python train.py --head_dim=64 --norm="layernorm" --init="normal" --init_std_up=0.017
MLP neurons of a small language model. Each row is named by its layer, matrix (down: output weights) and neuron, and shows model dimensions 298-393. Each number is 128 + 24 x the weight over its row's rms, rounded and kept within 0 to 255. Numbers have three digits each. A neuron's up and down rows have the sign that makes its largest values positive.
A block is one neuron, or neurons of one layer that tend to fire together. After each block is what it responds to, as a language model described it from the Wikipedia text at the highest values.

L3.down1091:148123142119135140102098127132174113153135093136117127096161140155123102142145088159146147141103126093132126153123107129106122126138176141132120159138157135121105142085188117098137146114130180148197129140100090139145134087061090129108149145115145096172156142106095179151152124108120107122
Responds to: Season and time-period nouns

L2.down13:124150121112116112135092126121128110146116077146073134122116101137113127120133110156151167165114116165128124120104127096092114133099168129152178114152125128122127121150082169138123125149123117067168146098092092059122146134136135135142107149118140164095158135087144159116135153140144137165
L2.down457:144136094150122104111077201107146109146121143127104136124123175163144104153137121165102131105131169076111102131106122133150116138119158056119141147133116096144113117098106115205111137142119150103110102128144138139105128144149147149158120147156144122141121124144144148107139121166110130159
L2.down497:163108137180172133123147121087086119106101127133164151120127139174104163116135160145155130144122122165157156120153116113097130147110120161122175151090111161125114119122099156118142138136142133095167098136130147166131075121100148115091159124090128164115142105156147103157106157118097152093
L2.down571:134150144147089143153092135111135145102172159102108088135094160115123160136120099125133119116137083155116072106131100123104100111135126124095147094165074116110102074138116104152135169102143139123111124097147153139130120155140116162127118095109105181132138108111147173141146132090171127121
L2.down658:124129166120130127123139125086120160181108143145110159119127154122138111129148151101120168108096112137153090154135122092118130154129115116109175161143143112158121143144167170116134103136107153098125150127118118136125140186116131116120105161133129141130103128131112157144094133075148116131
L2.down745:127100152131114125111161163148177115120161130126173150129120119123126118159133146111155117165126145150146060167164124124140161150118163104181196172103100121102106090131107119144117103154123151124177082122096137103106151100133108136164148110175118080138085101160145118120129108074129109134
L2.down752:103141154130144112116107162113140116132129099110099165160102124139105106119145114156140105103139147119190104128102111115090149156116157076119161118105095117116080126128140123112178151134118171170142118106095107126148143144134115140124182152104148097111132095102116160119124099140162117169
L2.down1154:111118139144107088086138138086179140124116109136124150120134119152123162121131157176116115162118103155155148140124139090133110146080102144158153101101113105162090115130107108142131118157137174113129126099073119072150113093100118151121164123078147129102107147132141126158096127117168141122
Responds to: Part/sp word-stems

L4.down151:164113120123126125108128104131131111110130103193138129094181122139158110103152147175107161160136135119112156141119115100131138153132063116145113127118123102127158150089109136103139094137146125165132127132073169113129129111167142113115140125095077142083135129126145136102163107140126134116
L4.down288:144135144148113132076110124134133125146128122151162101115093130104123114142084109133153102143112143096152162126077140111128139126087125114137122087145154080054096184123146117109127144109149108135132126128119105117128106139164135154127157112131139127103130122146110149157095142112161125187
L4.down494:147137126106114119117148078112174075125141118125169118124117104080134115129117126182143166153117146109160129145162118124148138107176107139130131106135098102158135163117092091131122098145146165131164151158126119142172126155090129141103081124137100145145120135119133130151152135121186130157
L4.down564:130133170169127090143126111131117130111143127115139119097080104112137130120136148149134143107149097112150075119124108134142146158127200141125105137115136158133135141097077133172110170158076109151156118109161135141125151129140119117135123138136134167144113140157157131116115093136204118200
L4.down849:115114122131064141141141132142148104089135061143161116119127126136127153119157098117156111073144141100144119124146119105131133123157149134108139074112084146148164110119115095143173102123111156166134087131085147139127133103127173101110135124177122152113096158179112137121142120091137110182
L4.down908:111121127093143144140100160125100112132137139164141134118144105143140154128119122055104111100138114096101101142110119145137137151150154145103134148137084101126143159111090129096152128162166148098150101125143131107116164138168121161153155133124100150160114120145125152139073109123084153144
L4.down1035:160135171151146113107126165107094155128119165118130144118139130160131121122163067141140135142145118112103136136127139127154102152080142133084097159134139124128062123139128133150121100144162100152138175102170142112126101128127152135121142140120139180097120112101108132117106124088153155157
L4.down1200:165151176125155128121139114095144103092145139133127176111124126138148128136114089129140148106091155115137133123134102107110118110178094113144146163119110061157129095086130148102096126084143139134118129108116175168132105151129095140106084153120098112116123139102119140154133094112161123166
Responds to: Word-initial word fragments

L2.down182:171159129099152110113097106121113080094176098130112114121076078082145110137138122175116147126140159136111126099124116128145103177129145138170111205124159125155088126149077100137140164177126079143145127111112140144111120139131110150149139142086085147094119139105149090163126146160140114100
L2.down391:119141176144149146083109123143144102161137129108121105134087131133135141157112169125127135126081149113124142114124163092126167124155110118139180085127152123129119119160153130114121121135163138101109111146083163119134126182118131109149141113166081131140108126105173122117192112141133117133
L2.down462:143157160111121144116153122141147151112113169105155118108118097123150130099123111087135115128148121114132175135139093134138125122133144119131103131096173138091119115161109162092129110119101086096125109117086144137127111129105127116152134135188090125138102130155138126088100049153151147120
L2.down527:145147078125113128173099169127101092125157187111146112127105105132108108120151132169130125106181198118106118146163165110132103117123103113138098116124097177103134111119105160136132105118152137126150118120168142127138151132128142116131080138153093122133133064106123087119117136136137128109
L2.down795:129123159125106087090139083179107141127105136155146127163167107127086140093136160098175126121127086144133134124120156097132117077082143123114133101140146115118128130077124131098153160123135130131154127115088131129107109118103135123119160152120124124115096113092143121129148139121163128138
L2.down804:157131171129145116160116151131148121112148130136127148153123132152104159111105127124099106149132137144130159139096124176131114165147127157128125129132146158120127114094126109132116134151147129104186146136138122131105182152146166130109132091174136127098147140117124127141101119116140152103
L2.down809:107134153151109130125121134134127124101108117126120144179147141092133140103084130150129139146130118105128098101122160128129120131136135186099142132130124185142151110099081152138117177116134079075149143130122142157170124160116144125160135128132119074136113116112151147136128145079108130136
L2.down996:144166101148094123102115136131136118149111118128111107108169133104143122115105133128132111105144124109098135158129126116134157142177117099095095145084115132152119124173125193129151112115101077159138097116146141110141133127119111125128109121113164133120126164115139132111129144093115156131
Responds to: Word-completing subword pieces

L3.down358:105129158078121168173091156120160125109104122122099167139158159149120119159095148101102113059136167102144144163148143141121103119066126086114125134119136091143106083097132142122117145170093141132155108146130077119127100110127104150134127132138125113104163160079149136141151131125132148117
Responds to: Law and word-start pieces

L3.down887:099119102129139157100124147106184126116108164149098137173135124089136112105092151120095107131139083152129151132146131077108086095151118151133140125099128112126119113136118116085163147135177124129139158110160096099123116130170150129135096087115119087140095128156154164135120113109122120081
Responds to: Mid-word digraphs; clause connectives

L4.down134:100127138144084131117127123106127117126140147106126138144124131130130144126182132103106135112146127099133124151128139145148151129161122149095147135093089154123112126149109088148126179122118136132123098129080146149089138128154077127159127132100124073146077120167124089145083157108089090122
L4.down154:135124096099133125127165102131125139155100110107103135128101118112132153144121116137118123111149119105184091129132175182094140141141142094172130114141105126094090123138145103112126119149115117121130153169201092108108135084129104152144094132123141123129088133074121134124075136160143103112
L4.down318:192110118127090134112175094103078136099114147132183135184131121129124165109131139138117154079135135121109106134094146099123099131063153154158133123147113151160080122147159087102113165154144087119132149148123193133095116114120121139145119111119112144140088138146165155092140149151120163117
L4.down486:107122175115135123162126156128111130142155108137110125138134138159107089194152104100116136125150142130171122116105091104151099182090175134086105123111062164131096186147154155106115127117097120132118179102173149111130180103134107139111104100160178114142114129138123121110092118147139132121
L4.down626:135136176153094073164115169116132137128142098128098188111112128097128163113139094169165122122123161147181139085129107109157149122085155141118114160105131107120104081193132133108098109156096096132107133109167149128151172128154155107119157090113126118153116125141088114131127122134145113143
L4.down1006:157139134160152161120099101133143118143124159130113146119116119114122119119119117166088138167132111067151130159114172130127122116122085136118116163134154115101125129074159168172102160139135161125132180123097095160128100133149184116118109098131145152123133142172139110125163157128095117174
L4.down1053:140119138140123106105114131129128144117110102110123121107161144162153180127107157143130105171112130123122115159128120152142088165165101115064131154149098104115106134108107123139142129117112128127123132119115117136121121129161130143114132112130150107123135126148107127160131157074124133094
L4.down1194:106123075164096122119145116132089130129141168112130108139113133150148122127116170112134144135144146131150099096103079135149100134117155118131127120126137133119147101143163061093153145171098133102140161157120158119123085141107152142141152149160117177101110127114121135118138101138130154139
Responds to: Infobox field-name pieces

L2.down288:153121149121161151110154123144143142116178113090119153142166141159141102122125124123125109119189110113159121143141130129143162140140159115160106164106144134135135126121132090085111102178181156113143138125126177124131118159110114127084141125113148111144089119157118095105106121103123117153
L2.down329:096160122157160154094142137164146136123162134111105163089153129140140132146134118138136124104131117108151118148122144138110125118097099116100134092109120135143104126130164124097125124143118170136101138106109137115136107156167111146134098109158162081141124093161151124130134135094130119118
L2.down753:113114155113103162148163111119122149161127118121146105162145131127145138113128093161099112115166133120143119165116164125143136111141134126181126101154108111142142150128130096107117093102123140087157151131126162122170113152072111143131081124068156078120146135180116176149115078108111124099
L2.down842:115083116119129141125117117154112175143139124131108125143158138162144107108172135112125140166151137090134175092110172102112149161160141137118128160133128158108176091064134161129098106107155143112147181110193169088144133107147112109162127120118139122090125156093121138128098137102130151134
L2.down968:106153165157178118108152140113099117128178108120162120111147141131147113159115093158101097132171142135149117101144114128106131130113134170084103127127104136153139158114138123142142103150123132155159170124126126157119099124127139082117121108129093118130157091139151160131081130116165138127
L2.down990:145145092121144121136157150116126126119187142121128123133112150095133130120144142139148106157111114149106102149121138107080129136075162143124162135149118123101097151163124153155114103123153090103148121112105107121129180107176099114140111126166088162139113122129162103161110107152135100152
L2.down1010:134142127134148192139134152118119142138111093108135114120123120139157135105095125125110143087141142173132147169124155119072141143112163137139155157164096126145135090165128134167144089164117079132165129085128131138110109186137175128148131128061153125122126122138149111121144150116104143108
L2.down1021:099144081115153110132126110122122152109112117146126136101106128137121132111165131150132124141146158110134171162121186149149147103123110141144159113153110104165137130161134091119100115121129081111175150104159145078138120137078099138071114115081124154104173123130153133123135143102095144116
Responds to: Mid-word letter fragments

L4.down17:069140152124148144138146123125151137090118116126099158110126134122133151170120132082171151163157146120124146136129082119113078112164145184138092141153088121149079093129112118153126135148092142058130148126156146130141113100082096129149109112103113178134094134144143125156127155118134136072
L4.down86:109116162123145156113139118106120107107114112153125131105132135141140148093174133154167139133159141093123126096145126132169143126154067120148136062134121145172182100147101111128161131140114168139096099081161112127166094068106081092131151139155149145101133112153132138134142099149144138134
L4.down170:140115122077160140144115136135099138120130102117113115106126140135143132117125137098184131153150129157135111092121066137109142144099106107157150105091108120101151100116133141135163111128174099134132111124103190096089130124138127095145122112139123108159161118107128152161120095152077147151
L4.down702:195137098101146132109139139113110156137144111128184148121140127146137117113123102102087112061128149151131134148143096133142151098124118113104128119126085121095045136102138137146144134135144131138112113160142153143131171109085100148119120118130101186139150135107129122127151115125148133127
L4.down751:141111174160097133140085136097156137122149112125169098131109125130145126147118099096138142086143123140153134104097098148118138146113177148117080107131185134166153123099143140111130129146087130115158159125127100134119114109107201106084098124147093112149153112127139106142143102138139155110
L4.down854:132138107098167110127138138132124135117114148154148106122107127108113162150111099110125135138129106143107070117106088118110109134157098092089129104166107165186104049098124138139104170099131153079114140142162096127101138154136095131138106097155127149115132121133138128092092130134130136116
L4.down878:106140129143158136128089187147118110130164146099101128091077128144144133141085180137159125100141139136156090155109124102150147142140148129124112100121134126150126144063143127115139126142153138147149134163067118150103075126119087160127152130110112113149120088087108126114155174138159137149
L4.down1136:125135152148066101138123127143135135122142116132180179121125113095124141145179139109087122117116108165125121070136080123118119115113196134147119130159136115114101115136117142117121112088122142156085141165143136129138131112141124121154124128127126097142076117113128134119141097103135120128
Responds to: Word-initial fragment pieces

L3.down333:125155155144107131095156154119156111044170146137103112143129104135144139149127088161133144104151127113145107160150155101115119107090155111107129169124134120124101126128149125155131142126141153106122156083145156151101150130122106131176137117112125114136169132143135119099117149130134101124
Responds to: Up and infobox labels

L3.down171:098132139105125133092164093110120131099136132140156078136126106121124130109101112138164118167123152098133125131162105109105129141124119107118145102107122097169129121131172091126127119162113130138125124089106127158090135078126132092140119111135160143148087142091127143115147090164156101132
Responds to: Temporal clause openers

L2.down200:126135112154113116164122146123180115108165115116168121153158129105115136123108093070128110117134149109125106107169115134091146108142181134161091134117142100127140120128078140104165150121133109126145111125111157120147131113134172140142133123090117120109140116133131107132147164151171128091
L2.down395:088136119125152109146127113153113087139159126134142110131130143154145121121167094118169118102138161141117130142144084120137120134101116172139106159119112128139125105177063150148088118162114175133138119109132100127095127101141174115159108162112093160122110141154124123083125125139121148163
L2.down597:156149139152143142125163122117154170112119127119110118072113143157111106136117125158117117116123139120125099151121124118132142163155108151127115121144104118108145134148125137116134136127119049103163158139114161136132135119135116115100141165142167119121080128148140157137129125149139112145
L2.down703:144134127111130128098136135182134103125126128131112106091138135118112093151128130107111117122162141148139179122105128109117174126141147146125132095134099132196136101134140139145115125157134145096108188167106139206148127122109126128119103090145112156116124148118132129136129149154124122156
L2.down924:168100125120084120127152104131121136123124128103103137113134125153126122100142098143140148143106127149120180109122135132104106097136133134133120184112113129128139108143118114094138158157114101143117118095124130168132128163126129133102134118133114143118181092092134150134128138109152118084
L2.down977:184133092112086154126139094125135108143089096132167130131066150156136116151091143095156143132145156102137098148143124115140063138134115147097128165081088166095092076152113081119092142166151097133103121103115145136125120127195102128106137096132100155129142131137155147143103155131148105142
L2.down1050:158153156150119140134127099107091088167155142109171169137143104085072116104140112114129145139164101145111116108080141132117093173131141129182162138118157122108118128111119122140156118127119180106154136129134126141120094181149136158100095167124120114142104128126125120118149117130113109083
L2.down1059:167132082131109141144155091120137111127097111108152108108072125126131121136100147129168161105127162112127111143138106108125075127139111143124112160109107183112102094144088096104117147141148091130076112102124144152109132126200119150143133118140094171099143117140155140150114152111142101134
Responds to: Sentence-ending periods

L2.down32:134109123151147145106132119138091159144183109125138116160177131128121078114131090077126101158144142132135092128130113129134136141151137106103123127148096128106073091178092108122119120140171166121098082128140143138116105132108103146167088135113143095135123122135123187127132177107146087147
L2.down82:120146138131150102167171125143123131148155136106149141097137104088132145101110078111110149158094143126107144117143093143105132167170096138122121134143140105116101125093158144151128094131129113120134166128179134115089104102092087141145094128118165162107144123171149160147105136141096112132
L2.down594:114077136103168144144117117130127129126123151118124097115096131117122117170118142139118092124119159155144143125130149142131145166127124100148120113085106119133186044091140121134127126123101185060143126082123153127129120108110150113162111137110118125153122085123089162132131192131087157102
L2.down834:109138101132111105151147134121146117134157095111181128150137126112107122109105137121107093142101088132098143156143121122118131134148136121140121132133120136094084100139182140102108119135163155101127141098140144138178145088105091156190130148120109138170087164129119150150128091134120124094
L2.down973:141122161122100105127148091109124085104147126127141133142053137118152137092152100162175153154130106106160122134097158112127108115129122126179126163130123117102156132139082122164117089150120158125120157126114074123137094137127114159136159084148132109098107142099121143084152150186119121129
L2.down1079:127139158122130118118140096120114158109158076126138135189129157129142139144132136127122117154111094124121126152135095112172157142176110150133090149151097118166092133165130114156123123153149152141114131121168140133115170124107109137134120093093144114110170144129133171103147106121130118140
L2.down1103:177139142121137118095147173109114109141163094107124140160110164097131088097123117095165096124132103139142124111114114176138121168166144126143120122135105126161079126110155127169138128125147155078113086120130128101091133103107132127132109100123116100141098103151081137133112150115148081118
L2.down1194:111128112092110151118082117130071127137138142126100188134138152133134169091185165092131099161111174128124118144080171126149054119156130154152126076113124109136104119114129120129148102124144150072172159134111117113162137161117109114131120149159143124167121132106127122161156135099109132132
Responds to: Word-initial h fragment

L3.down922:116129113139156140135141130144154090113135112093107127120121102099152103122094090141153127169153138136164123136119127162113157147103093136126125099135098095146134131136132187112115108142149159134168144128141118129112086123168119142097147198118134115100139115165127118133138113163118139107
Responds to: Record and sentence boundaries

L2.down20:088104105105130151102111143104155129108144150108122104109105101114139136159172114122145111098084113111141086111125106152153082104109095110113124121124104118139117127160127126142119145175156126100177103106112168111193116089133157118089155099139161107118132105112112133128170133096118113105
L2.down156:119140083111150088131090137118172129118098144142158095122145159114119109146135123109120089139156149176130166131099126150124173116185136150114100092110120133163123180154166126157104149148124140100102161142137137148118138161145130141100132122101116152103179162156110087087135150117153128122
L2.down231:103117105072162095100094095125130173128135108131149119124157129149132154139181145152146086158153164113115105159086158133115164154127173149100123141152111154079096138139105112147104168109143102169158107134099167104129159159105091134152119097112114118109132088142122127148106101135114163094
L2.down490:130155119121112094119082117147150144077069145134132091160082148119129099193131154142125132166099083119138137127111166162182160131135115170090136100138132135145154129153116130093102115126159163131136160153130094141137149088154114104164187152136105138098139108094124120143111125149102142126
L2.down655:115159139081123146119104134138160124106093091133135078095140136135125124113124116134136103091132110157124172117142126168118142151158139133147129176142125155104111145122170101115127162106143159127168128137104144107110147149149142084094130125087135166120123104159110153139137104105123131103
L2.down737:144109073100145074108076115095167105141124152121137110118102144102122142157159128151136108114131151098108142097129110121130166118167157144147126127146165109093115121141143052077132170127089100123161145139104105118134163136112109121137149126135125124105128117140118136104083133087140119148
L2.down771:072099104102104140125137119135147136149123121129106129145130145120122154179132142134096133136133101088135130139123147125105144121134133123116122095146116116090132118126162081172109148126136176128155140118139145129137088072128131091142133117113075134137155109109124158116145125131088100140
L2.down916:137092114113124107125095166153148132170143118137111133110107125141140115116136132129161144138101107119132092111140105154148136146151172157072155137113093119098162089123195109164093128123141159115165166171150167123094089104084126093162145155089150119110161129120148106093126190076165178078
Responds to: Adjective-forming suffixes

L4.down196:145130136068165116107157131105052111139109172132114128129085141143133110121206108167185145122102075117138145110128106113091116143074086157116133135184123112153079126122130071080092140166155138172124124099202065135129141118176112129109102160124130139131063134135128176114133163109124138128
L4.down197:155122070097131137102155125135116174096164150143122107077121136121140116118147120170101124099123108116145154094149165149145132126110132127127111140146128116056104128107066079163116147074164122143118093110181137134123157088155121099107130129146184112116098137143121125136107157096168153125
L4.down440:098152098108134090135135149118138084164144151088103116115128110127123116124130101119151111127136081197132134153154137132122108126108146148157136110109134150149086084123119099143135147162178143095192149127197117108126115168110129145128104124124079146158123106106122112115123194148136115095
L4.down495:125121145158152115137104142140144129071132096155107153129156101105130097083145148128086164080123159137070113105180123136109117095149145091150083113142124166112112105129133185132164144147144140132127106089157144150173105085101126096169175149205085108098110124125144105134099157133104158140
L4.down612:094119174117115149119127131123122124122151106122125129106123107147135150145124114114096134134165107115115115140145115123094138122171097092105122109156100155106124134130164147061072093119151105131124172147120143117157112150149130100136160102144055107114083127153147143069089142127121150141
L4.down835:112116123079135157143133116148126110196129157147127177133115173125092141104125124124179114125160094155140125177071136136121133169143174147147148168103141114113144048134115137154135117124158137103154151096148137099150154173131141158086115120100114120136104159106073108128154126138142120151
L4.down956:151157119073175139104140102148101137104118207155131101130095144163120131114136125174120140138132110126111123120115121123197108115141140115116112103180116121115119101105098079143116154108143136135139133083137130143094134104139199132123068116139174118096088145145154133160124210116169131125
L4.down1041:152119104081103119145123120150106103101134127150152100138138144172123127076140112134113159131156090090131146135116125102188112110126208121113121142125149138108101169128091063150108121092139159167149106091126115131134117080123136145133113159134118134138124154086105110152152150109171144153
Responds to: Sentence-final periods

L3.down423:131119106132139181118105111121124134105113135152140110168135142125146146106101134117106136169116149140093161128145145126176108120119109136143151114110106110145116117106140152134160121186127138117135133099094130119092119160142160102146124139158124135148204133109143114150137076159146134089
Responds to: Mid-abbreviation letters in sports tables

L4.down218:101118107097063091090119101146141127104147078124129101126122129083142131116112151095117115072115103109120091090136143118061123116119126149148165178118143130126122096144099125096129100136113102139126104135116142146109104139110161118107127125129122161113115123152127104162112136124152127111
L4.down394:131134140146129127157152130137108119169093184159137098125088138115131150128119134114148146107137140163138105143113098132098106123138128131144126094114115100106104177118132133095054157157138162162166162129137090128176096124092166118151117136167089131182127103106126098106123180164166113107
L4.down489:105100143144166151109111113142159085142132140116166132130126119132127148197116112162128125112117094150130151177129123161139130098109117102140116127137098094145144141140159088080145156104132122121134117127144092130142112137127146125107121086158117100144154110115180119066133133140081121066
L4.down558:082134115137113141147134116116119121153094152108129114130104143108122164180132114118166115130156118132130149101133135155141070102157134118167113106119105119116090080160076110054083112178146138127120130139173077112100100150105128123115115129153124120147168139105152129188131135155057148110
L4.down714:107117073158147123077104114179158094137123117098155105094146123126154145132094151112148142111123136174119144171103154150144124130163122127177130163113164128165154133106088149126115145097083093134115075095123126097160117162158146109157117148119107150158141127141099168130114139132146139140
L4.down785:112125138122138111113122125128082145087136103098143102120138095108135111144070109093120107076133133141130157137139131109121124154104159137154147100123077139158123127134135147091174111135122131136087083103151168158100155127103148157148089129099105077135138111140159164143122126104150160127
L4.down828:087116104092149148128149141161127138125117121137176146131133115155126121192150102143131113106092118143130146153119132109163113131167116096146136107138097135170081109088133145166142097091151148136073106176125165126122074136133129149161112116153101126143124147097119154190108153084123154148
L4.down978:135119135106110143137150130153138169126085150105152143141081161126118105133093119141184129093168117131144139137161111112081120124120122121152125138133079127106093148155117137132127153146125112148111087144166093110077082151138144073130100126124152118099137120141150053198074118151082120111
Responds to: Infobox and census nouns

L4.down158:113097162136141098128096093118162182151164133147146153107152140140111112132144132140167111110129124136127137100110124127122093147152156148075135165088131133126117109121113116171108111126172079091103116138120100153118133140129132131104149144139156122174093132068098102138076135136150107214
L4.down349:139133128138085126081147123109100107113135136129144153110133133172134174112191148139181112127134108102114159141113132129112117106113162077076091129119123121119138117143130105142100135117142131149106184156187088121122137150104081154098090109142112146148109128139121112105147091164127114119
L4.down507:122139135144126131138167121099097144104166172131165129117103113151120107137153120148100122108111158077062162120122098123149139128183156147110109104136100154087096099153109100090095134150150066151107111146108141109086119107168104131113109122147127128119146125168149105098146103118180117121
L4.down541:162131116116119123152134148134106140140148131115130152151129124149130124107110118100167137120137119091090136072136128116164135122170135121118130153093132191108121134086106130099143127149098156118155141126144140096044138130128142099129126131167125200139119109101175120155119172146144114080
L4.down657:132140152089097117121137160130144121102128079131095123161111136091127138147148116120154131102128113167118157129134170121111126121134145124094154139138152151077153120128124025113093109132158150120112123082169124145150177123147080129119132137085145108185106122154141172146166147125153134129
L4.down871:097146102148117104108138127130096145133125127157114086093102112158114165102102115121098120107146141113082109167105133112140126128146136111113112085144103113133119132130125179115149144149106105126115147174130144128123101107131141143116120147127130124137109137102152085138113171149156129123
L4.down1081:082161113128144151138113129123102126130124139110140124106073137081147124103092109120154120126131118138160089113123134112127131121151113122152133135127187136091078116139120140167094117116085097145152123110118093146100153165138139178124107119146144106128077115061128126128116144119169141127
L4.down1126:112106125104155140103081147098156123128112115126081144136093114128126113125099105160121102127087139103139149107118102129144108143175120148153104113116093124121086118121193084115117139116122076182117110101128086137135108120145129116113139135124133147111101137163092167128121133092115118140
Responds to: Structural opener words